{
  "d_model": 256,
  "qk_norm": false,
  "init_std_qkv": 0.0324,
  "lr": 0.0102,
  "schedule": "wsd",
  "doc_mask": false
}
MLP neurons of a small language model. Each row is named by its layer, matrix (down: output weights) and neuron, and shows model dimensions 128-255. Each number is 500 + 40 x the weight over its row's rms, rounded and kept within 0 to 999. Numbers have three digits each.
A block is one neuron, or neurons of one layer that tend to fire together. After each block is what it responds to, as a language model described it from the Wikipedia text at the highest values.

L5.down1:458502499465487513514483462456570493505496508546458454445503484495583512513428492488480458540510486519541542502507507519423567503581477533506541524483511503475466563431628540483537578451523458525476476489616423493505451467505452440570510523448451542470545487497454550516499554494572511548540488473516523490500548418554518482527473499460438506442545469472595535501528501560537388568513
L5.down23:490487517544551500478602474514510496491475517527435495460485553557550459488587503501487507447474430503517513476546515481585635557505537468525530525522526533533472497546510489522577524476447459499477485522502483531523510478539487511479533493488478448526482448558482468475481496498456533456566497487582500528479536415443477461465487464474520501451465535524508507563515440537428517553405
L5.down27:518514443566446501522521458509490447555485429469509607543488435498465539503386494494543517564515531506496426462518490511486568533568472480483534489566568477552459458532568548488426520598531564519545473548399561511480514528556532459486437465508521475517462455527468532499508477486474573633420479524503391495440504482570532473519512470529504504442455523549484510515475427513493505573506
L5.down176:551459558538541496497463461479511534505460498457468485521463547544466476516518525485514580501508486509476480489512441558541583489540532533495528534453517463517520501551510494536465480487464461419583521445495427421582459448485573524555553496545523518477527543459480455548537543459466504505474488477485474522482536548415463507483526526532461477482480461498477428517476549428514507447502
L5.down193:472467568422478518565490479463456563468470503550531565487483488476502488490504450440537483511564487482538470565526505513472586532487445543475491507498548501465416502415466488505513519556465396600559497513471404514478463565543527481511504463526531467499520488440560463526548486567532441493520517529487555491517442492552536521501539562589548523464500520561459466488544459574443526491540
L5.down444:434480478451559448474406524445489523478528444539524468460510414490459455535467532496501507524475520458498539530549525438530569496512551542489442451496550484510501557558468521521502456486514496530531515478505441541500549515540541518524490415475472491498622530495441526464498577584519471547511482495537425499543449500514551510561526557477517501484466445487454493525424593498536565442501
L5.down616:442502521519439549514485491518460529509484518465558500501524487510497456543443412488492537539488551500516474626523480507496600510540511468569509477473534482474502524502483538490406512525431494463483511512531383472533521539460541558526463460540482502392486481514551441536556486446514472475516474518423493450567502569460581492466492479510431554514513524457499445468480551535475460477510
L5.down682:512509459528598410455511532521481529492468494535466479458504597549461490446513501527489456554522521471477554539467487499457543401507514478511541419491418483449504536511476525522507528500431547482482549506484521467489516485546558413535533436465462475467531527430432430492486505506498533496492439516495559502514547535442461550515498522469437417505541520468505492510508519577564506478535
L5.down687:567493490458517589514563412487475516493428551493527461519468501514491491536486454478484418513498424516537526535501490490545537494518526442528442416517462546558507494524529444518472465482534469494475488522479473555517373575549480454502574540450578498527453525514516444501536474491496443509504492524457507500554522484505505530565511498525482509551455531481551380508468501485521523491484
L5.down717:485534527533495533531506465518484513480514523491491560531527507492476498510445428485490538492518562486488524622472476440466541514453489520482489497439543465488482528456507552484432503509532542506488495485641465520497472479508460509456435553459459542495491501530513412552501568521498453575421470508479512507620486483489517466505471567509548542567572451458537497467443520584494470496505
L5.down726:467530511493377500531501582500516466453531485526477505555579469481516589492522449540410495491440533506423501497449431500499505466502492534470524398436504516531524480480479539514510559520522575491491411512542478510526537486519492482524494556592465450431480474449532476498461551485465527479440516486493518484424516594525560509493543514576507488487463560457459467424499509482439546475553
L5.down812:456525441529467430433519502521489549504538492507595441524477511479519522488500454415513569475472479471472526571546463476603463509491481482519504406570528506531561455547545598478518530518536494406551514547487466549536510457454516539474418513502535483494504485555426415503574455491499478453501479477485527558453429527532574481542573494513507493535432407540480492517441493585477538464468
L5.down820:485486548454478517475502557499547462512460529495488480502519547425492505520512469527478539563515534528487495427558514522533702459485525503485513438555480493495501495431539504515537491421493529497489446541543432494445477501493514448504478433536526482436524523501543464502486442489574477543516480494485495428555566516525517459555477507465487539505515473489485441469431541523554468492485
L5.down902:487496513466467494437514419525493510504564557516490480549490516509521411483489499471467542505536483495531521490503555451579620494411446484486470483553540515542485562531458553509507507450462450442564505437472481499499441435473501489494490486538494524569491572548495476490479514521484484518563487510578418600519496540481542495514529552536476513544448501596430461569459463511545382568479
L5.down957:520498528495496523523565461476504516507439506444501534522507453467523512509498409478508430544455476439465505581505414389496470499526464543461548461543527495535494517502508499476500500494503479515448483490521599440537405552473496508528567447515525492426495418438521471502520486524525430514463553533481541445546530520556535449496538505518564513561489515412505515415450519548438569507480
L5.down968:437529553510436455538519537456498548524464539555489522473514495482495442553476473468492594536546519493515544552484526506537561480506467508515434510495491509476475547411474484523483403546474430541463497579518369489472436457481473481442465438562494538468484459524540434478536509506528387521540500571449546489539470498509595430490490563548501568474545483526470455482473472533480474472471
Responds to: Final piece of first names

L3.down695:476503500504475528540518528480493463544492496439478500490471491555504496518463558559479525474513482502464489534480445485560409523467482476549514512520483479555542522548476546456457583514537593559536465582505452471517471426460418488469435546475544494507516446475518522428520485459470468550509472475493489557485505476471470558531542510480498584489485489489498589558469498486480476505467
L3.down716:487522563477476510518538523436605457476587521493534508549506483566446512505461449547558481435485590526466530529473551505458585585475457561465475488410503489488579515487530541468451509491478408514523379525559417548570569566519512555473452455526457453507485463488524537493490528499492475493440464471496529528511479472488517532529526538600474462519542505470473502570535489477481476544514
L3.down966:520505526549512513511518468542466457511487501481466462486487428532536488485534507432478505443534511475486524544525499476496417570535464493522488549498510461532524522548469457540437470539525474494419556561550444437532478563523459473500414494554467480526558492476493486462550505452519512472491486502516558451500549478552513537451505531586500545517478518471458537517486587487569453489450
L3.down967:451501524468522538560491519457507584547522505534513452461542565526498565452499493537529510462470560519520512533450546521468514453562429516496489530528531483458489568513489529568515472525459516514460493593496466467523458502479508465514516433506470542482438467509481515518496514524523497490554476473441562538548507439533579463526409565470497551607496523550471467464457552455498476488538
Responds to: Proper-name ending pieces

L4.down414:514502595548586534520548412483526460546547492586440533424455493519487547467493480483529443543490473505420594465487543499478482527454443530505510461516514492504468469502502464459446454419547558489479507507552549486501462565568473547489451478507545550457560460474496548518550506522551587525497498536433483422474449529422620509553513434518500512488445444541548425526475507503549530495558
Responds to: Mid-word subword fragments

L5.down93:522491455535505522501520480450555573537565506555537529478508511522506514456458528462492493494405483507463521466476485524516582471533413515550489492477534441480472492464492497535500481468585486507537465477578495513493562465461462540512524415484490503426503538519486490411470515427573555494495528495467480554471467496506472472428512611489554485523530487458484524582520522512450470488463
L5.down198:486501533502431460547496541508540430478498486523473462483474518467506454545399464506543505550501487483510477500493442513580498437482420481441559545454509544559527519425498500462525454499429509474472455530436547517463511432411434498581446487484507470456454525497506586528487501500521510559532525541557486478409514571555514570453454478551468528475554511505565469444469513504522528486536
L5.down223:506427495534487451502507513510545512525514511537550479465526386475460539493494490460525530531580480469544458498487455500483536473476536534479460474539575434413520470472497540452462486520514489523528491538516554522457528512526502508508471474553519530499475508479391470491489516544474493540481438403500457509430490467531549518438491558459421518507415420546477510480465526495503497447464
L5.down356:547507484478483537551462495489451454564512483576496490488506522575467533554486430543518499524555549442473489436533505546437541455500487500460506493512550464447521445460468585490414493459493472473536487509595499488496453433558430535528557498544563485486497480500469547380543510508458520486464463519596542445509554520450490490539533471523490543557527545492567540433462446520498501456530
L5.down413:441484562451514495485495498491476543521512482469561471503506612500509515508511397479514481467495495540541556476425513494500505501513528500441455515523575508612551485506571520474490524452481519456473393462505458522596541431475604446505539506545525481495443565510519514482510476510504459497463473511499509519488541532531501503403482517542479473559462499472492538549514512489471451480504
L5.down450:459498521530476444522489524492492485459426584566452517518518532571473537451526534504525488483491583537550492496482517487585549514520514486517549518447421429595528520464496499442472525518542436528552547537462462493567576519591471475464495434470453537515542526517514547489498525471473409551466461482503466519495517548492531476497498489529452486531517450552475487416530525490529458545480
L5.down452:483472491574559460520522382497471530554488457594512515519552451506456461454472534520493511534472522573425523539488504458576498535543521543582492446533416494479460488503520462538594528460489540464496502453514490478452513499470468453432444501551472465525518506448435548406516505475537498467495547505474498552475456430505444472514484480552465492424468487447408513523511518470507458465542
L5.down555:526508530498494486514454481508446515525487461529513462457443519424490543502505494464461511531487462450411470463553484491466548462488461508478479554527479531464480496523562521553492493522441473498527470465451493516612501504476483477587512468525517504548505553425467545465452510477466518423539494575562581538519495536522499509524517501450564510492454570501562469532477469486542473525501
L5.down618:553443469485462536455546499499473508475496499549480520532500484506481586496518547547489504473468446564497480514525548557502526510485459555572484471512514512453414501520542512459545480517535506470587486487483533492547496473494472406497550476499547463443486475514559488447557451437492523457494518556393539574526506517557419508535585401563553504513508531449524467519530458413500536501462
L5.down712:477493528553538431522495453435545494548499491454403547513359573488529504515516495476494495534505482517485528543526558549551509534531482456487417449501486483538503509496512514490532504500509504543529569615510534509488450478436477545503538403514480512407514497492470566403494509462513507485427489407501497520515453522523555517429489521536518502344425536490526511475536477503462584453544
L5.down719:512522555505491481492491508454439466459516459526562536501474520483525520524478511531532475498524444513511511524478491561519495441491508484504462578489525441438517415450546534518550545446482497411540448585522412597490463509508479469577517524539542590471513504492556537494558504496474489427476438516517515545517484473498504505487514457505414490478543449457500467415449438546515533474508
L5.down835:548501563519523577498561531466456393435512545496405455443522511564442520476504494483469477552502383538522464531524483470492544474461555475559472581494455495511506539514556418474483531497480528508507461530450466475479466524511430498475465593461480512573519462553509512494520495434526494516504460465527530465541529504510505425540425480567493402511499515479505441501425519485506511528494
L5.down841:467510507487511573504490540495492459571463514541498453477487448471549486447533468519497506522584526452482500496454444483487616555521504543471519565513513551456541471464522439482483456482428487451469591533441496522519442504494486443501479598492583551524447499505519511528511546388487528497529521510457570479439461507557466467462534504443492530479502506518400456562447472516540489497462
L5.down886:534464523509493456492486481461555504509481475470460495503450542438521478544484477454494456511499538496514500497467564506483527606514496509408424442482539476535533465504527542439528395449518528576446478527546497613520541590438510514421518499469527477520487489451540553529517529437479486540514488516544525492521472447480581505601433518524547513499495458552559522443454468503534519459491
L5.down910:526514517451478537536519553469568514525505543475560475566506478505479571577447492618504554522497535460500451467501525550547362525474457517508531526594516559483494480589485467571528451475540421551515506541549492428503498530526481520516483470432543506535486455415525479456485442437511539493517458496535507497510476487510447482502525442545488540494508490511508555505437492488489504486531
L5.down944:459501532519442505464465495520480503539510533504426577463585491580489468495519507561575492529542528497517561525496525485489466522526504500497497460447527463465476485567426557424527445549476564478433431554583551539536505491469499473563495522502544437471474438457561445476438488502468537528531442466490480425507522529504504483578508513551498548532580539462550514491473526439471497487544
Responds to: Mid-word subword fragments

L3.down80:432446512503491498476501429447486512507534480522518529466505467492468569486498466516479561543481567464512445499590526484524568498521507469470527504570504446491495551464533507518537581553486522463420477517527491523527468534482523494414512480463474570493543422563523531483486582502466539511485573528520493544529516560497559485515426481470509510509495521539397577425419489577502506530455
L3.down106:451573530456533450528475477471498562517520498532438471457470513468476515484491521477500396531475477375424485533480443557542580522529498486425531429499439541506472408576489474496509491456431482506463468494544554481461494516489559494636514449520583567506469495510566542468508510472507505435504534438500523456497450500477466481433498546580515442433520521446523512495447473458508534503505
L3.down189:578491538455524476436539512497452468534519559502500492438484498466517582501506537446476489467466457417463518559528506439478421505452554441539585482492488490425476590535464472461548567553442512489464511477499527453493508418518550483460491469446461544492531530542510496454438519493555444565556475457492489543543414505510510510522542505461546473495493443608478525468518518520493531462509
L3.down670:484480477581515504500509486567498520524444441560514566522531552485473494480485528456507449510546554474513505543546511574490500456517501522464555536497536504454515491461481536473552576434535521538428476513487577468418558520480569480500405556534524468498492518479488471572523548468468491542524438495510497473447476487502478460434511509472564513552463477438534444504457516492442523540493
Responds to: Mid-word name fragments

L4.down744:446527508491506504491500511488518506504447552513520508491496522483493553515462487499498498556523451487491510529447509450455566525501493459546463564454484449529403533532530539559435509510511538469542447485474430518524469440474503493510457439486541580457468458511549461471503505500544452480447472541485539402507527526528578461400501565495521531562571438533537466525519482531473453517412
Responds to: Name-internal subword pieces